Weights of a small GPT-style language model, trained from scratch on English Wikipedia: RMSNorm before each block.
MLP neurons of a small language model. Each row is named by its layer, matrix (gate and up: input weights) and neuron, and shows model dimensions 176-271. Each number is 128 + 24 x the weight over its row's rms, rounded and kept within 0 to 255. A neuron's up and down rows have the sign that makes its largest values positive.
Before each neuron's rows, "fires in" lists the words (lower case) most often at its 100 highest values on Wikipedia text that the model never trained on. A number after a token or word is its count.

fires in: "became" 19, "noddy" 17, "got" 14, "become" 11, "turned" 6, "litmanen" 5
L3.gate932 [107  99 126 120 172 148 115 122 104 171 124 118  85 118 114  82 114 145 146 119 158 134 130 152 150 153 113 122 133 119 117 118 151 139 133  96 130 154 150 141 131 110 100 161 121 165 106 108 130  98 121 131 131 140 150 126 109 162 138 121  89 106 130 117 144 119 123  96 119 134 100 146  89 131 124 113 127 107  96  86 135 147 110 104 113 164  86 130 130 137 141 145 154 154 130 136]
L3.up932 [140 114 125 133 118 161 119 166 138 176 130 132  85 137 118 167  92 138 154 113 112 131 174 144 119 136 150 157 157 131 153 113 134 128 177 121  97 144 157 120 210 118  93 145 170  90 115 118 132 147 124 154 117 137 144 143 187 175  83 130 173 108 100 107  96 122 133 115 203 137 140 133 138 111 129 117 127 138 139 130  95 152 129 110 122 138 131  92 121 144 162 100 161 104 134  99]

fires in: "team" 27, "co" 14, "club" 13, "company" 8
L3.gate589 [144 132 120 112 126 102 122 123 167 160 123 124 137 121 128 106 132 132 131 129 117 150 122 118 105 151 142 145 172 132 153 199 121 173 134  60 155 113 129 124 112 115 106 155 166 144 167 130 173 157 110 116 110 109 110 105  71 127 110 158 106 117 103 154 116 121 158 138 145  52 131  65 157 135  76 126 134 159 124 137  97 176 168 148  96 116 101  93 126 153 112 132 162 140 158 164]
L3.up589 [122 125 126 144 111 139 149 135 169 148 145 125 162  87 105 137 157 126 133 115 148 143 139 124 107 154  57 167 156 111 117 190  77 110 144 137 116 126 118 146 126 129 132 119 141 134 144 156 153 154 125  97 129 153 144 148 191 137 105 153 114 106 119 147 140 131 143 113 121 130 124 125 136 120 120 129 147 143 174 155 116 122 135 126 125 159 127 142 102 107 157 182 140 156 165 141]

fires in: "team" 49, "crew" 8, "6" 5, "population" 5, "army" 4
L3.gate299 [122 129 160  73 113 143 128 118  72 104 135 132 112 123 105 150 160 159 112  87 135 125 132 111 117 125 154 133 120 130 103 115 181 135 132 140 148 157 153 163 113 110 143 146 125  92 104  84 129 145 104  92 136 133 154 112  97  74 129 138 166 156 134 140 117 130 118 187 118  86 138 117 139 138 151  98 158 129 135 102 138 133  78 124 135 114 120 115 138 186 132 131 128 157 108  98]
L3.up299 [117 169 147 165 159 112 116  76 124 130  85  82 119  79 115 127  96 105 112 160 140 147 108 101 109  75  83 151 127 160 139 102 138  86 123 132 136 151 144 108 153 138 132 110  85 117 140 120 102 128 118 111 115 119 117 132 145 126 134 134 104 119 151 145  91 163 145 145 131 174  98 144 142 129 136 124  99 103 119 139 113 136  99 168 131  81 150 159 117 125 154 139 141 142 148 131]

fires in: "album" 16, "game" 15, "book" 11, "project" 8, "developer" 6
L3.gate1604 [137 149 124 126 170  93 132 120 134 119 144 164  77 117 128 150 102 134 151 152 138  95 117  98 135 136 159 138 128 143 140 111  87  95 141  86 124 137 140  68 129 148  81 114 149 112 104 118 117 122 107 153 147 132 139 174 112 144 121 118 151 116 168 146 126 153 134 145 101 133 103 154 151 128 120 153 133 116 164  91 152 128 118 198 141 117  80 121 123 114  98 134 153 124 129 131]
L3.up1604 [131 161 107 120 133 161 161 109 116 138 147  82 144 117 115 157 147 104 121 104 132 114 168 129 128 175  74  90 130 111  99  96 144 102 120  99 121 148 100 139  80 108  95 146 121 139 133 132 125 142 110 121  97 102 142  87 117  97 135 109 145 122 128 111 130  96 107 126 113 142 142 124 139 103 115 180 103 125 139 141 149 137 137 126 144 120 122 152 150 133 117 102 131 189 140 160]

fires in: "new" 28, "los" 12, "lockesburg" 5, "morally" 5, "wichita" 4
L3.gate1275 [121 118 118 117 172 135  60 138 137 156 124 125 124 143 141 134 122 166 123  84 123 152 123 144  96 167 111 139 155 128 141 170 126 121 130 124 132 146 131 124 106 107  96 109 105 152 139 159 141 173 161 125  74 136 110 144 144 128 141 123 137 119 110 129 118 128 150  94 128  69 158 162 153 104 123 152 114 163 104 164 135 130 144 139  94 120 155 142 153 169  91  94 109 158 140 149]
L3.up1275 [145 148 120  86 109 107 125 120 144 120 149 186 116 126  98 147 118 107 107 132 106 166  73  98 116 134  53 154 154 134  80 123 156 110 120 117 102 109 158 110 133 144 141 103 140 129 131 151 155 167 105  81 112 100 119 153 104 153  94 143 134 135 119 138 126 156 156 146 117 166 158 170 122 109 188 144 136 132 150 135  71  89 123 127 124 134 124 109 138 157 187 163 110 112 130 163]

fires in: "known" 25, "only" 8, "used" 7, "operational" 6, "managing" 4, "operated" 4
L3.gate1244 [110 110  88 157 136 104 167 134  90 128 103 122 159 145 105 115 141  89 139 121 127 151 111 209 103 134 151 145 142 164 149 151 156 127 114 161 154 158  98 142  94 141  95 112 118  96 151 108  83 149  80 161 109 133  85 120 133  85 136 160 140 157  99 139 111 172 134 141 109 175 120 150  96 119 104 159 121 103 116 135 119 138 129 136 115  99 122 113 109 134 155 118 133 148 176 147]
L3.up1244 [158 141 115  98 105 153  95 143 118 166 116 120 135 108 101 136  97 123  92 164 150 184 170  88 143 136 132 132  94 128 169 121  96 187  85 141 121 130 120  51 164 100 146 128 141  87 125 104 124 126 136  80 139  95 106 129 156 144 126 150 130 143 102 102 147 149 106 169 144 201 171 136 156 102 105 134 107 103 150  63 122 132  94 133 105 135 164 171 201 133 142 141 154 132 184 157]

fires in: "average" 15, "record" 15, "highest" 10, "estimated" 5, "longest" 4, "best" 4
L3.gate971 [122 145 140 129 217  81 128 169 110 120 112 113 143 114 164 112 101 155 119 143 136  93 124  89  82 153 152 146 124 135 141 112 143 115 142 145 108 153 169  96 167 164 101 122 104 150 114 115  89 135 105 100 129 113  93 158 112 164 137 112 154 109 153 134 135 131 138  89 156 139 121 119 125 103  61 160 125  94 150  88 100 149 143 145 101 124 140 107  96 109 136 146 158 174 150 151]
L3.up971 [126 119  88 144 163 155 130 157 136 179  75 122 119 116 153 106 129 185 142 103 153 111 127  59 124 153 131 131  90  95 109 110 164 115 164 139 113 154 148 131 132 106 143 125 109 127 110 168  91 123 167 103 118 172 127 160  95 117 116 120 116 179 136 124 125 136 115 172 133 138 100 133 153  84 142 138 122 121 111 105 120 114 140 125 114 138 142  79  98 133 128 135 121 145 146 119]

fires in: "years" 17, "season" 11, "year" 10, "minutes" 5, "stage" 5, "round" 5
L3.gate1866 [105 135 155 115 109 109 111 168 175 139 150 130 168 127 123 138 161 130 108 105 178 129 153 170 134 158 103 115 157 116 144 153  79 127 166 141 151 157 120  87 150 133 133 146 113 176 113 153 120 105 125 146 121 121 132 141 153 129 101 139 116 118  96 135 100  98 105 130 134 143 143 103 178  80 131 114 130 129 119 128 135 106 110 142 131 131 123 139 111  95 118 142 138 146 182  69]
L3.up1866 [ 70 183 142 114 115 154 147 128 138 113 124 140 159 129 136 146 141 127  82 127 142 110 153 158 133 156 159 124 122 144 183 147  79  93 127 157 175 135 114 123  76 118 147 150 108 113 150 157 145 161  95 164 112 129 117 137 172 123 128 156 108 153 113 143 119 148  96 140 143 146 150 116 115 113 111 106 150 195 142 158 139 151 103 154 127 123 160 128 145 104 109 117 113 112 176 114]

fires in: "went" 23, "came" 15, "remained" 11, "go" 5
L3.gate18 [167 130 128 176 183 137 101 121  94  97 125  68 118  94 124 135 139 107 100 103 151 159 128 139 175 132 130 157 142 104 108 119 135 154 117 105 154 170 143 141 156 112 126 126 173 110 105 128 119 147 130 137 121  96 137 128 161 105 108 117 158 125 190 112 107 130 136 143 124 102 129  84 123 103 148 137 117 113 126 118 118 122 159 138 142 119  93 132 104 153 112 121 120 143 126  93]
L3.up18 [100 135 103 112  88 170 105 112 143 101 100 112 115 133 140 129 180 143 113 154 119 176 107 133 149 115 130 142 132 132 106 134 104 159 188 125 158 155  94 135 117 132 123 143 141 119 126 129 171 136 125 136 144 132 116 157 180 129 145 108 141 106 137 129 112 119 138 105 118 151 156 147 171  66 156 103 118 119 155  99 125 116 125 125 152 122 148  89 125 163 151 162 137 135 139 160]